{"num_hidden_layers": 12, "hidden_size": 192, "num_attention_heads": 3, "num_key_value_heads": 3, "head_dim": 64, "intermediate_size": 640, "vocab_size": 8192, "hidden_act": "swiglu", "norm": "rmsnorm", "norm_place": "pre", "norm_eps": 1e-05, "positions": "rope", "rope_theta": 10000.0, "rope_fraction": 1.0, "qk_norm": false, "attn_scale": 0.125, "bias": "none", "tie_word_embeddings": false, "parallel_block": false, "init": "uniform", "init_std_qkv": 0.0563, "init_std_o": 0.0, "init_std_up": 0.0563, "init_std_down": 0.0, "optimizer": "muon_variant", "learning_rate": 0.0139, "lr_mult_o": 4.0, "lr_mult_up": 0.648, "beta1": 0.95, "lr_head": 0.00731, "warmup_steps": 200, "schedule": "wsd", "decay_fraction": 0.667, "decay_shape": "exp", "final_lr_fraction": 0.02, "batch_tokens": 65536, "max_seq_len": 256, "doc_mask": false, "train_tokens": 217300000, "max_steps": 3316, "dataset": "wikipedia_en"}
MLP neurons of a small language model. Each row is named by its layer, matrix (down: output weights) and neuron, and shows model dimensions 96-159. Each number is 50 + 15 x the weight over its row's rms, rounded and kept within 0 to 99. A neuron's up and down rows have the sign that makes its largest values positive.
A block is one neuron, or neurons of one layer that tend to fire together. Before each block is what it responds to, as a language model described it from the Wikipedia text at the highest values.

Dashes in the markdown separator row after a table header (|---|), mostly election or sports stats tables; also scattered mid-word pieces.
L9.down13:48 71 61 43 58 59 60 40 52 50 66 78 38 60 66 37 46 52 54 54 78 63 20 60 82 36 42 47 64 58 28 25 44 78 33 52 43 40 41 69 33 61 23 49 54 38 76 57 75 66 41 63 74 42 57 21 59 25 44 47 69 44 55 52
L9.down51:58 68 65 53 60 59 49 81 59 54 53 76 70 62 36 24 68 62 44 49 46 29 66 47 45 58 44 38 45 80 35 52 48 37 42 57 39 37 30 43 44 56 23 79 60 52 60 81 48 49 29 52 41 19 14 45 60 38 53 75 54 68 53 78
L9.down528:76 58 49 66 57 43 49 40 56 41 52 43 62 48 68 46 23 67 53 46 48 44 88 56 57 44 40 71 48 55 54 33 61 65 39 33 54 62 69 62 81 49 21 52 31 31 47 47 68 64 24 21 35 54 25 46 38 28 16 61 48 28 43 62
L9.down605:61 40 30 55 42 34 53 29 49 71 60 20 45 44 42 40 45 60 61 31 32 57 44 33 54 40 42 60 34 59 70 46 65 62 45 43 67 42 61 50 50 51 67 30 40 48 45 61 59 12 24 29 50 39 23 37 64 52 43 69 43 55 57 31

Fires inside markdown-style tables on the first hyphen of separator rows (|---|) and on commas in cell place names, e.g. Tokyo, Japan.
L5.down8:46 67 76 41 62 68 49 57 26 50 49 29 37 52 30 35 41 43 52 39 77 36 71 78 75 38 47 85 21 49 35 58 63 75 41 38 64 36 49 17 59 64 67 53 41 62 55 82 69 37 68 69 53 69 46 55 30 64 35 52 35 48 62 47

Final word piece that completes a multi-token proper noun, mostly place names and some surnames or titles, as in Luxembour-g, Wilming-ton, Fergu-son.
L5.down596:53 48 27 76 37 48 56 23 34 56 45 39 61 35 56 52 49 56 46 48 53 79 71 65 53 38 44 39 26 53 59 62 48 23 34 66 43 42 45 35 38 80 48 39 56 56 59 39 42 64 36 32 68 61 35 54 58 36 43 71 43 41 56 61

Final periods closing Wikipedia sentences or paragraphs, and the closing = of == Heading == markers, e.g. "in 1991.", "==Elections==".
L6.down11:40 58 29 75 55 56 61 49 66 46 28 55 54 34 57 42 52 49 47 63 53 54 51 52 57 37 54 24 99 56 63 55 54 10 59 45 60 33 59 39 40 24 40 68 37 51 41 81 34 36 45 41 44 40 55 34 64 18 34 65 29 53 46 47
L6.down22:23 02 46 53 51 40 43 43 45 26 44 63 53 48 47 46 58 53 24 39 47 43 80 58 71 45 26 64 48 58 27 49 48 49 54 37 62 56 48 33 63 63 34 47 55 37 43 62 53 49 58 30 41 61 51 54 69 32 40 12 58 54 40 69
L6.down84:09 30 46 60 53 68 32 56 34 58 40 38 27 58 38 73 53 63 46 38 67 41 41 20 71 39 53 67 92 56 50 52 45 48 41 29 57 40 42 45 42 53 26 71 47 59 38 49 77 39 61 58 48 29 29 73 71 29 55 36 57 32 50 52
L6.down117:47 64 29 52 41 74 66 65 51 40 71 50 28 69 41 40 40 00 65 47 40 64 56 51 63 57 43 74 51 39 47 48 38 29 73 50 48 70 49 54 43 56 18 69 45 44 48 33 54 40 29 47 47 47 32 51 71 54 56 59 55 09 51 43
L6.down169:37 41 66 62 44 60 57 64 45 51 53 46 36 51 53 38 87 70 60 59 52 34 51 65 64 49 52 55 51 49 69 93 50 53 34 41 80 73 39 44 52 52 10 47 52 50 59 42 50 47 50 45 40 74 43 42 64 27 33 51 43 53 49 39
L6.down258:45 42 62 49 57 55 61 58 75 23 53 58 44 53 42 38 69 44 64 49 50 33 61 51 61 37 20 63 19 36 31 47 51 45 63 36 54 36 65 38 81 64 46 75 37 66 41 41 31 43 39 71 49 53 38 70 61 26 57 58 47 37 50 64
L6.down291:30 64 49 50 42 39 44 61 61 22 49 47 44 55 40 27 13 58 28 54 53 45 58 59 60 52 56 36 59 94 08 39 67 39 71 44 59 56 46 55 50 57 67 65 62 55 51 59 41 66 32 55 13 52 56 60 52 74 26 82 45 27 55 46
L6.down295:31 09 53 40 80 49 37 66 40 25 52 64 69 75 33 18 83 35 40 39 39 49 60 44 64 54 32 52 54 36 37 59 42 37 59 40 56 40 52 39 42 43 13 43 61 45 56 40 53 32 55 46 56 71 42 57 49 43 48 42 71 55 47 46
L6.down361:43 52 66 59 53 31 37 85 60 52 46 57 25 54 25 45 29 41 57 46 62 67 50 50 50 33 67 56 75 79 21 40 30 71 65 58 58 43 49 22 50 59 34 57 43 87 33 53 59 66 64 45 50 36 44 43 48 40 49 63 51 39 63 56
L6.down373:23 60 59 85 35 30 50 35 54 48 48 86 37 54 40 28 68 56 58 63 52 58 71 42 29 57 40 66 56 65 47 45 44 39 55 30 47 30 43 38 41 64 36 80 42 50 61 38 35 56 62 49 50 34 61 17 62 42 34 62 37 59 56 65
L6.down399:44 27 54 46 49 70 42 72 62 60 49 29 28 50 46 61 73 70 49 48 63 46 30 59 55 63 33 41 61 50 51 35 56 45 32 41 45 57 33 47 30 82 55 54 42 52 50 42 45 69 48 54 30 49 54 21 37 53 69 61 74 45 28 71
L6.down402:44 63 52 68 63 54 53 55 23 52 36 53 46 63 47 38 38 13 53 43 48 50 34 36 61 28 80 48 44 31 44 49 40 37 51 36 61 59 67 37 35 68 53 59 48 64 20 46 35 43 61 63 20 60 60 95 39 58 58 51 50 30 68 51
L6.down405:31 60 62 47 74 74 56 58 22 47 49 33 59 41 62 39 51 60 38 53 78 62 42 28 60 35 47 51 45 68 42 49 33 38 51 58 55 28 49 26 26 61 47 72 68 52 64 28 12 42 60 65 32 62 63 34 45 28 44 54 62 53 51 61
L6.down501:34 45 60 68 55 64 38 42 60 47 33 48 40 53 52 46 76 53 51 58 31 16 39 55 52 44 47 56 35 50 57 47 44 33 60 44 49 68 55 21 49 59 42 26 47 67 42 14 67 66 60 59 60 65 52 44 75 31 71 43 45 42 26 44
L6.down618:75 05 77 39 55 31 62 70 66 50 18 46 46 78 51 38 49 60 30 58 63 66 41 39 70 31 30 64 83 63 15 10 56 31 25 33 38 42 33 41 68 51 41 50 56 41 82 64 55 53 38 47 56 32 44 50 23 32 45 69 61 55 66 50
L6.down634:47 52 64 46 53 76 78 46 57 51 48 34 72 71 19 64 60 58 36 56 77 44 48 85 46 56 81 52 60 67 48 33 59 25 60 56 54 50 39 67 49 38 39 56 48 48 42 52 64 55 57 42 37 47 23 45 53 53 67 79 43 47 32 48

Middle hyphens inside Markdown table divider rows like |---|, mostly after a table header; weaker on mid-word fragments like reve-rs-es, Pra-iri-e.
L6.down89:63 66 63 59 64 69 31 36 59 35 49 40 63 62 45 28 64 48 53 28 26 69 42 60 69 28 49 60 58 57 34 54 40 27 45 54 74 43 37 44 78 44 69 67 35 47 43 18 61 54 41 30 51 52 37 44 48 22 80 77 27 36 57 64
L6.down106:37 67 57 70 63 60 36 54 70 41 27 41 52 48 51 39 55 50 48 43 34 49 33 71 42 49 35 41 28 41 28 59 58 70 41 59 44 53 68 29 80 38 27 62 63 61 21 70 39 34 17 38 13 51 75 16 51 55 43 61 65 60 39 32
L6.down134:59 61 54 46 69 56 46 50 27 80 64 41 49 53 60 36 48 77 49 39 60 45 41 22 50 41 52 64 68 35 45 40 76 55 31 70 39 53 42 27 57 27 42 53 36 49 41 30 52 65 79 54 59 51 54 39 42 57 52 67 66 70 20 53
L6.down159:80 55 64 52 67 73 36 71 49 32 38 59 61 43 60 48 49 47 35 47 43 54 77 66 52 41 52 38 58 39 30 54 50 74 23 50 54 40 64 70 42 71 43 33 75 58 62 38 25 72 51 31 55 53 65 30 63 80 59 62 34 28 42 41
L6.down161:75 64 39 83 39 49 35 31 83 69 43 76 73 50 65 42 67 45 40 75 59 95 52 34 53 42 43 29 47 73 45 34 41 47 63 57 49 45 48 63 44 64 59 30 42 60 65 30 74 22 13 65 43 67 37 68 38 55 55 53 50 31 31 55
L6.down223:44 55 78 58 63 48 35 43 52 22 71 64 24 49 63 58 60 61 42 58 39 55 66 74 26 47 30 65 60 57 19 42 37 65 41 64 41 56 64 41 44 53 50 67 74 27 63 44 68 55 53 29 75 62 50 47 60 62 62 76 24 49 60 67
L6.down233:32 38 61 45 42 72 64 46 62 49 48 54 48 56 25 62 28 38 57 70 53 60 77 51 29 16 58 42 55 38 41 37 46 62 45 66 47 48 24 56 57 70 35 52 68 56 61 67 51 51 40 69 80 34 67 47 61 51 54 77 63 52 70 52
L6.down290:68 67 27 64 36 40 68 37 62 46 69 45 58 35 45 29 40 69 68 69 44 60 52 22 57 50 24 70 52 54 54 64 60 54 60 22 29 86 51 47 17 51 70 58 62 59 38 39 53 66 37 80 30 44 44 63 32 26 51 51 63 70 61 58
L6.down307:48 79 53 56 26 51 74 56 61 86 36 51 51 32 57 36 29 34 55 68 40 40 47 37 54 42 41 32 59 25 39 67 56 56 52 49 47 24 69 54 41 55 51 62 28 54 61 52 59 41 26 62 50 65 63 48 57 35 55 45 69 35 51 77
L6.down310:60 45 56 65 36 37 27 54 45 28 46 68 58 43 71 71 32 66 49 68 33 64 62 27 34 47 48 85 52 56 56 46 54 55 48 37 37 44 37 15 39 43 63 47 53 54 67 35 46 62 38 64 53 57 58 28 65 55 57 54 64 74 60 44
L6.down334:32 34 80 57 30 30 58 71 59 44 42 51 37 59 53 47 59 40 56 76 40 30 44 62 55 12 38 40 49 59 30 78 85 57 44 63 22 57 51 46 36 36 48 74 78 32 29 26 48 49 59 60 26 44 15 59 47 37 59 26 40 47 38 49
L6.down339:41 67 48 49 50 49 58 24 42 72 26 51 37 65 73 79 47 57 56 47 37 51 44 38 51 56 66 70 65 49 22 37 55 49 58 27 35 45 75 38 25 64 39 57 35 37 47 62 52 44 64 32 34 52 35 42 59 42 53 49 65 47 47 35
L6.down350:42 43 36 65 25 60 37 63 60 57 70 61 57 63 52 38 27 61 38 58 27 48 28 44 29 27 35 56 60 68 47 48 44 26 67 56 55 31 42 71 55 57 54 56 50 46 39 37 57 39 32 63 46 39 50 49 44 13 47 55 36 45 60 80
L6.down409:50 46 57 33 54 33 63 10 41 59 58 49 71 61 66 45 60 63 75 52 62 52 61 61 63 66 52 09 21 75 37 31 51 34 38 35 46 23 67 41 53 39 70 66 49 44 33 56 40 73 48 45 27 53 42 72 30 52 53 58 40 76 59 31
L6.down520:26 24 73 40 54 31 34 39 70 46 50 60 42 76 47 29 66 47 34 37 69 32 56 64 64 56 56 66 82 39 38 62 50 42 18 72 53 36 66 49 62 46 56 46 64 40 51 62 52 25 60 45 31 57 32 76 58 30 49 61 35 69 44 51
L6.down558:35 66 49 47 75 19 31 52 46 33 58 35 65 52 43 30 70 68 43 69 44 43 34 44 46 70 56 57 49 34 22 31 60 75 22 34 28 69 55 67 64 61 53 52 63 61 52 40 43 52 64 40 59 41 51 31 35 61 33 65 50 61 72 43

Words that begin a new clause after a noun or comma, mostly relative pronouns like that, which, who, also it and they, awaiting a verb.
L6.down78:63 52 59 35 51 63 41 67 36 35 53 40 74 64 44 75 39 46 53 20 64 31 70 39 37 37 58 50 73 14 45 53 38 52 37 60 56 51 38 42 54 45 49 39 58 54 66 76 72 60 35 16 63 29 41 55 64 26 20 61 33 63 46 48
L6.down81:51 56 65 64 52 43 57 50 59 53 27 26 58 65 58 61 36 30 43 57 59 33 74 29 43 55 54 68 30 65 69 29 47 65 38 21 46 41 52 52 67 60 29 62 48 52 36 41 83 59 56 42 37 39 61 35 53 46 28 40 35 57 45 30
L6.down104:53 50 70 45 47 54 62 69 49 43 38 57 64 30 42 33 49 63 48 34 35 31 70 47 47 57 41 31 43 33 41 67 56 46 51 75 46 50 47 53 48 30 71 63 69 28 32 15 57 31 71 35 59 18 53 45 81 47 57 31 72 66 42 18
L6.down173:72 64 63 41 34 67 54 30 50 53 58 63 69 62 75 45 65 74 55 61 50 67 78 53 28 63 48 26 55 70 75 63 22 64 65 76 44 54 43 50 63 41 36 47 52 48 33 72 24 55 60 59 39 53 29 35 50 47 36 46 45 41 43 71
L6.down187:72 53 54 45 41 44 57 72 56 58 43 47 79 53 65 34 25 46 41 27 35 56 42 59 62 57 51 50 79 61 35 54 63 60 63 41 57 59 42 52 64 43 45 53 53 61 43 61 48 59 42 73 31 60 36 57 66 62 58 60 24 81 46 46
L6.down198:71 45 39 74 71 69 47 65 30 47 85 65 41 57 47 51 29 59 61 59 44 58 66 51 28 65 51 55 53 22 56 36 46 61 49 44 46 52 34 38 20 68 65 24 52 56 50 25 64 52 33 59 53 11 46 35 41 69 60 72 68 67 55 30
L6.down201:54 49 72 76 56 41 72 50 45 50 56 53 75 41 56 42 40 84 67 69 69 64 27 58 47 61 37 37 64 49 75 79 67 42 75 71 42 46 55 46 42 26 75 40 78 45 41 47 26 44 62 25 60 46 42 63 47 41 62 34 70 10 59 53
L6.down244:60 43 54 55 64 68 45 53 45 22 68 35 34 56 42 61 30 63 53 21 43 62 70 27 60 15 48 41 32 47 55 54 61 38 22 52 35 67 58 56 30 24 80 59 30 59 35 61 45 59 73 45 36 44 64 42 65 54 79 64 70 36 44 69
L6.down275:61 50 57 47 34 70 61 58 58 45 31 61 80 60 52 42 50 39 65 56 50 51 13 51 38 27 42 39 52 28 58 45 48 36 42 29 64 51 45 28 19 58 26 20 44 64 48 60 17 83 57 45 44 74 40 34 68 64 72 36 60 36 42 39
L6.down331:86 53 47 71 68 68 68 28 56 65 39 62 62 39 48 52 44 53 41 34 43 32 63 51 39 60 39 37 61 47 73 49 43 26 51 62 42 70 75 63 50 47 43 62 55 52 55 41 72 42 46 60 79 32 62 62 61 57 64 78 48 38 20 54
L6.down332:50 42 38 35 30 72 39 39 82 27 30 50 44 50 47 44 73 36 50 78 70 77 58 59 26 54 53 45 65 62 56 50 29 65 23 60 68 49 76 28 57 21 31 52 34 30 84 36 36 32 36 45 57 51 32 45 49 46 57 52 52 20 30 58
L6.down335:64 27 49 67 25 40 53 19 72 77 63 74 39 63 47 49 49 37 57 39 32 49 51 47 60 47 52 52 72 72 42 31 43 63 24 52 45 57 59 82 24 45 36 29 49 45 43 63 28 42 49 30 23 46 38 50 42 74 24 59 41 40 42 57
L6.down421:75 73 24 64 71 55 53 83 63 56 55 58 59 40 52 50 16 69 37 45 42 31 77 45 30 52 37 53 62 64 75 61 72 55 37 13 53 36 52 64 56 58 20 53 50 69 57 20 57 71 22 21 12 52 23 56 52 36 52 52 56 36 43 53
L6.down435:56 48 73 51 59 93 45 47 29 58 85 53 82 56 78 63 49 44 44 54 48 58 49 20 48 59 54 15 66 69 66 48 50 63 31 68 43 48 43 83 70 53 43 60 43 62 63 52 41 54 48 39 39 32 31 31 44 36 49 22 43 73 46 46
L6.down544:78 31 55 45 67 41 69 44 49 45 62 49 66 54 45 59 49 27 33 43 65 36 53 55 13 55 40 33 58 37 54 33 59 44 39 78 54 44 34 44 58 34 42 62 74 40 65 56 51 23 56 35 65 49 25 66 72 53 23 30 61 50 33 46
L6.down616:62 42 40 55 57 49 33 54 49 67 45 44 59 43 35 44 37 55 17 46 61 37 53 60 49 58 63 81 80 40 36 41 63 52 57 41 39 26 67 31 58 45 50 44 39 61 38 52 55 32 69 58 75 29 19 39 84 47 68 64 63 57 38 40

Fires on tokens just before a new person's name, like Dr or a first-name piece (Pa, Ja, Cl), and on sentence or paragraph breaks in biographies.
L9.down12:79 73 47 41 41 60 38 39 70 50 38 64 59 39 66 55 16 35 53 70 71 60 54 25 56 47 36 37 11 46 85 27 66 50 46 79 54 32 59 66 40 34 73 66 31 34 53 55 51 37 50 43 21 51 41 30 47 66 29 49 43 40 60 57
L9.down167:42 44 46 41 43 27 78 54 48 54 44 68 49 35 53 60 05 42 69 47 46 45 58 64 34 55 78 44 00 47 42 40 76 59 38 56 46 52 52 66 27 77 32 52 44 26 42 43 62 54 37 35 27 54 40 62 45 47 37 59 59 72 49 62
L9.down242:53 66 64 48 71 46 45 66 38 61 43 83 55 77 64 42 57 41 54 55 69 48 51 40 18 65 68 52 62 27 59 53 64 59 56 59 69 21 42 65 68 14 77 45 36 53 64 67 65 30 48 41 33 41 45 44 49 74 40 42 38 29 53 58
L9.down270:26 59 37 44 41 49 38 47 59 47 45 59 30 47 64 57 48 66 69 44 66 53 43 54 52 77 47 24 33 60 52 67 53 73 33 60 60 34 77 56 34 42 46 42 72 70 27 64 54 77 53 45 24 52 28 49 20 77 49 62 76 46 47 51

Function words that begin a clause or complement right after a noun or verb, such as that, to, who, which (the research that; an effort to; Dorotheus, who).
L5.down234:65 72 44 53 47 31 49 66 71 23 46 38 77 34 19 57 39 38 51 81 78 65 36 41 49 58 56 52 37 48 67 63 59 56 37 36 59 23 49 50 35 23 58 48 27 21 64 67 25 24 48 52 75 46 43 25 41 53 44 63 50 30 63 73

Tokens ending a clause's subject or pre-verb adverb, right before the verb: He after a critic's quote in reviews, -ly adverbs (sharply criticized), which/they.
L9.down68:33 55 35 61 83 41 64 45 76 44 61 61 62 46 34 73 60 62 53 50 41 50 38 27 53 66 31 39 27 48 61 56 72 44 60 34 35 30 67 12 44 66 33 52 26 47 27 39 42 35 53 68 85 05 66 27 43 47 59 69 35 69 63 64
L9.down313:45 29 55 53 34 50 64 64 53 54 35 57 59 42 47 71 56 51 41 59 35 46 55 18 61 66 49 42 12 34 72 18 85 47 38 62 45 37 55 55 39 22 67 38 68 61 34 29 84 44 62 51 83 09 42 58 35 51 68 48 30 69 47 47
L9.down477:43 41 51 49 37 25 86 47 65 48 34 72 46 46 40 60 44 57 32 58 50 19 69 28 52 59 55 35 00 36 79 28 68 47 46 39 61 33 37 67 55 33 96 47 44 48 46 44 52 43 44 68 44 25 60 57 51 59 68 45 47 44 51 28
L9.down578:41 43 74 53 36 34 66 50 38 67 53 42 74 40 38 51 45 33 70 64 74 56 45 67 52 57 35 62 49 34 40 43 66 78 46 60 35 56 08 47 61 56 53 36 68 38 60 67 70 53 37 24 64 64 55 51 55 62 40 48 55 48 36 81

Final tokens of place names (Gibral-tar, Ecuado-r, New York, Iowa State, London), plus the closing = of wiki section headings such as == History ==.
L6.down48:12 31 56 40 32 44 48 47 66 17 39 53 65 45 50 45 45 54 15 42 60 30 35 50 66 38 48 53 71 37 18 55 50 27 42 22 27 50 47 66 27 33 56 12 49 61 59 73 38 77 42 37 35 52 07 57 52 51 59 66 50 64 47 59
L6.down110:58 46 70 41 53 43 50 36 52 38 57 41 63 42 49 79 38 43 58 38 38 39 41 66 68 49 41 56 43 76 63 68 45 69 30 25 64 43 52 44 61 50 29 32 50 69 58 47 69 39 60 65 52 57 40 61 59 46 56 79 44 63 70 57
L6.down139:56 67 56 61 34 33 34 38 53 19 49 57 48 48 59 45 39 11 48 42 42 48 36 67 39 32 39 50 32 45 72 64 42 59 34 74 37 69 47 23 46 67 81 50 62 78 45 38 46 48 25 52 72 61 44 54 86 76 50 65 72 39 76 60
L6.down190:60 24 58 41 29 72 53 59 33 67 49 45 33 59 24 55 49 14 41 72 34 60 71 66 51 48 43 60 41 56 35 28 41 30 31 65 68 27 46 32 76 51 23 55 70 82 46 62 44 55 54 32 47 60 48 63 60 45 62 48 42 36 47 73
L6.down256:41 50 69 33 82 24 66 45 26 35 25 26 62 71 51 51 25 46 73 51 52 48 67 35 58 40 52 56 58 53 48 42 55 78 51 33 35 74 36 45 43 38 65 45 71 56 42 80 49 62 61 63 55 55 53 52 48 59 46 56 38 55 46 49
L6.down272:49 59 74 34 72 57 28 63 34 62 35 95 72 22 50 44 21 35 43 58 41 34 57 61 35 45 19 40 29 64 27 65 55 39 79 66 32 75 56 65 52 46 38 42 52 39 54 55 43 84 59 57 48 62 55 12 38 42 75 53 46 65 49 70
L6.down298:58 31 24 71 37 57 26 86 73 49 41 55 54 43 60 50 46 40 32 34 40 44 53 57 56 65 33 57 37 58 44 40 60 44 48 43 75 55 52 49 54 66 37 45 80 63 67 31 38 42 17 53 71 63 24 47 35 37 64 79 55 45 52 58
L6.down306:50 48 62 34 56 69 59 53 50 36 43 66 29 60 46 73 48 46 62 50 76 64 31 48 51 47 17 67 36 66 48 30 37 66 71 50 69 45 40 59 37 53 61 34 81 45 71 33 30 24 18 48 39 45 66 29 83 76 60 48 49 26 42 45
L6.down400:54 71 42 31 28 41 64 51 33 34 46 65 13 51 44 39 83 73 26 35 57 53 58 48 57 29 68 43 41 39 60 25 51 24 61 01 65 54 64 66 86 55 26 57 58 44 37 59 71 59 32 39 43 46 42 52 38 72 47 51 57 38 46 79
L6.down434:44 27 62 31 51 49 41 18 47 54 50 60 60 51 52 34 47 56 20 44 36 56 47 69 28 42 49 42 24 35 60 57 72 65 37 47 55 49 49 45 49 84 59 44 32 52 53 36 77 61 66 63 66 43 15 40 60 67 51 50 11 47 32 57
L6.down522:25 24 59 47 43 51 84 43 59 68 65 59 19 48 43 42 29 32 64 42 40 46 58 52 74 43 20 23 35 47 39 48 72 53 53 51 50 57 37 47 69 59 32 43 24 63 75 38 38 49 31 88 59 51 68 35 54 38 58 70 50 41 44 34
L6.down526:69 36 42 38 54 44 63 63 67 51 48 47 31 17 53 67 53 18 52 48 80 55 80 40 70 37 44 42 29 21 53 47 51 56 21 35 77 43 42 56 36 46 58 58 66 54 80 38 42 35 66 59 42 34 42 76 66 39 49 65 43 46 56 63
L6.down541:73 44 55 77 25 59 21 34 45 86 39 49 74 39 44 63 58 40 26 54 52 33 84 55 50 29 50 69 30 42 67 70 46 52 38 38 60 55 45 71 75 64 46 63 52 45 55 33 55 54 50 36 41 46 68 43 28 41 78 59 33 56 55 57
L6.down606:76 42 47 69 69 64 68 58 33 48 22 50 55 71 28 65 54 25 63 57 53 45 60 48 43 50 57 57 65 56 44 55 52 81 65 49 78 43 56 55 57 57 58 65 33 36 80 40 57 70 58 65 68 39 82 76 27 46 70 52 52 35 53 57
L6.down617:55 44 67 55 43 58 57 75 36 58 51 50 49 60 41 75 63 61 53 31 65 40 70 37 35 51 65 75 29 42 71 52 40 49 55 67 79 63 34 49 47 58 60 51 49 32 55 69 73 35 47 57 29 71 57 24 69 32 49 57 38 68 77 76
L6.down627:50 83 46 49 55 60 49 53 61 77 99 46 41 47 26 54 33 67 43 49 62 43 57 44 24 65 24 54 55 60 62 62 62 38 66 42 66 56 59 53 34 64 84 42 39 29 56 69 35 41 37 65 70 94 76 43 43 52 65 34 58 44 31 68

Mainly the full stop closing a factual sentence, often a Wikipedia article's opening definition, plus "a"/"of" in "X is a…", "genus of".
L5.down39:35 59 39 44 55 52 56 55 59 63 18 58 52 59 28 30 54 34 25 46 43 48 64 44 44 60 24 45 78 88 39 23 26 38 56 66 80 47 22 40 33 47 31 66 42 43 69 12 81 83 56 82 53 49 49 79 67 40 63 50 60 37 42 48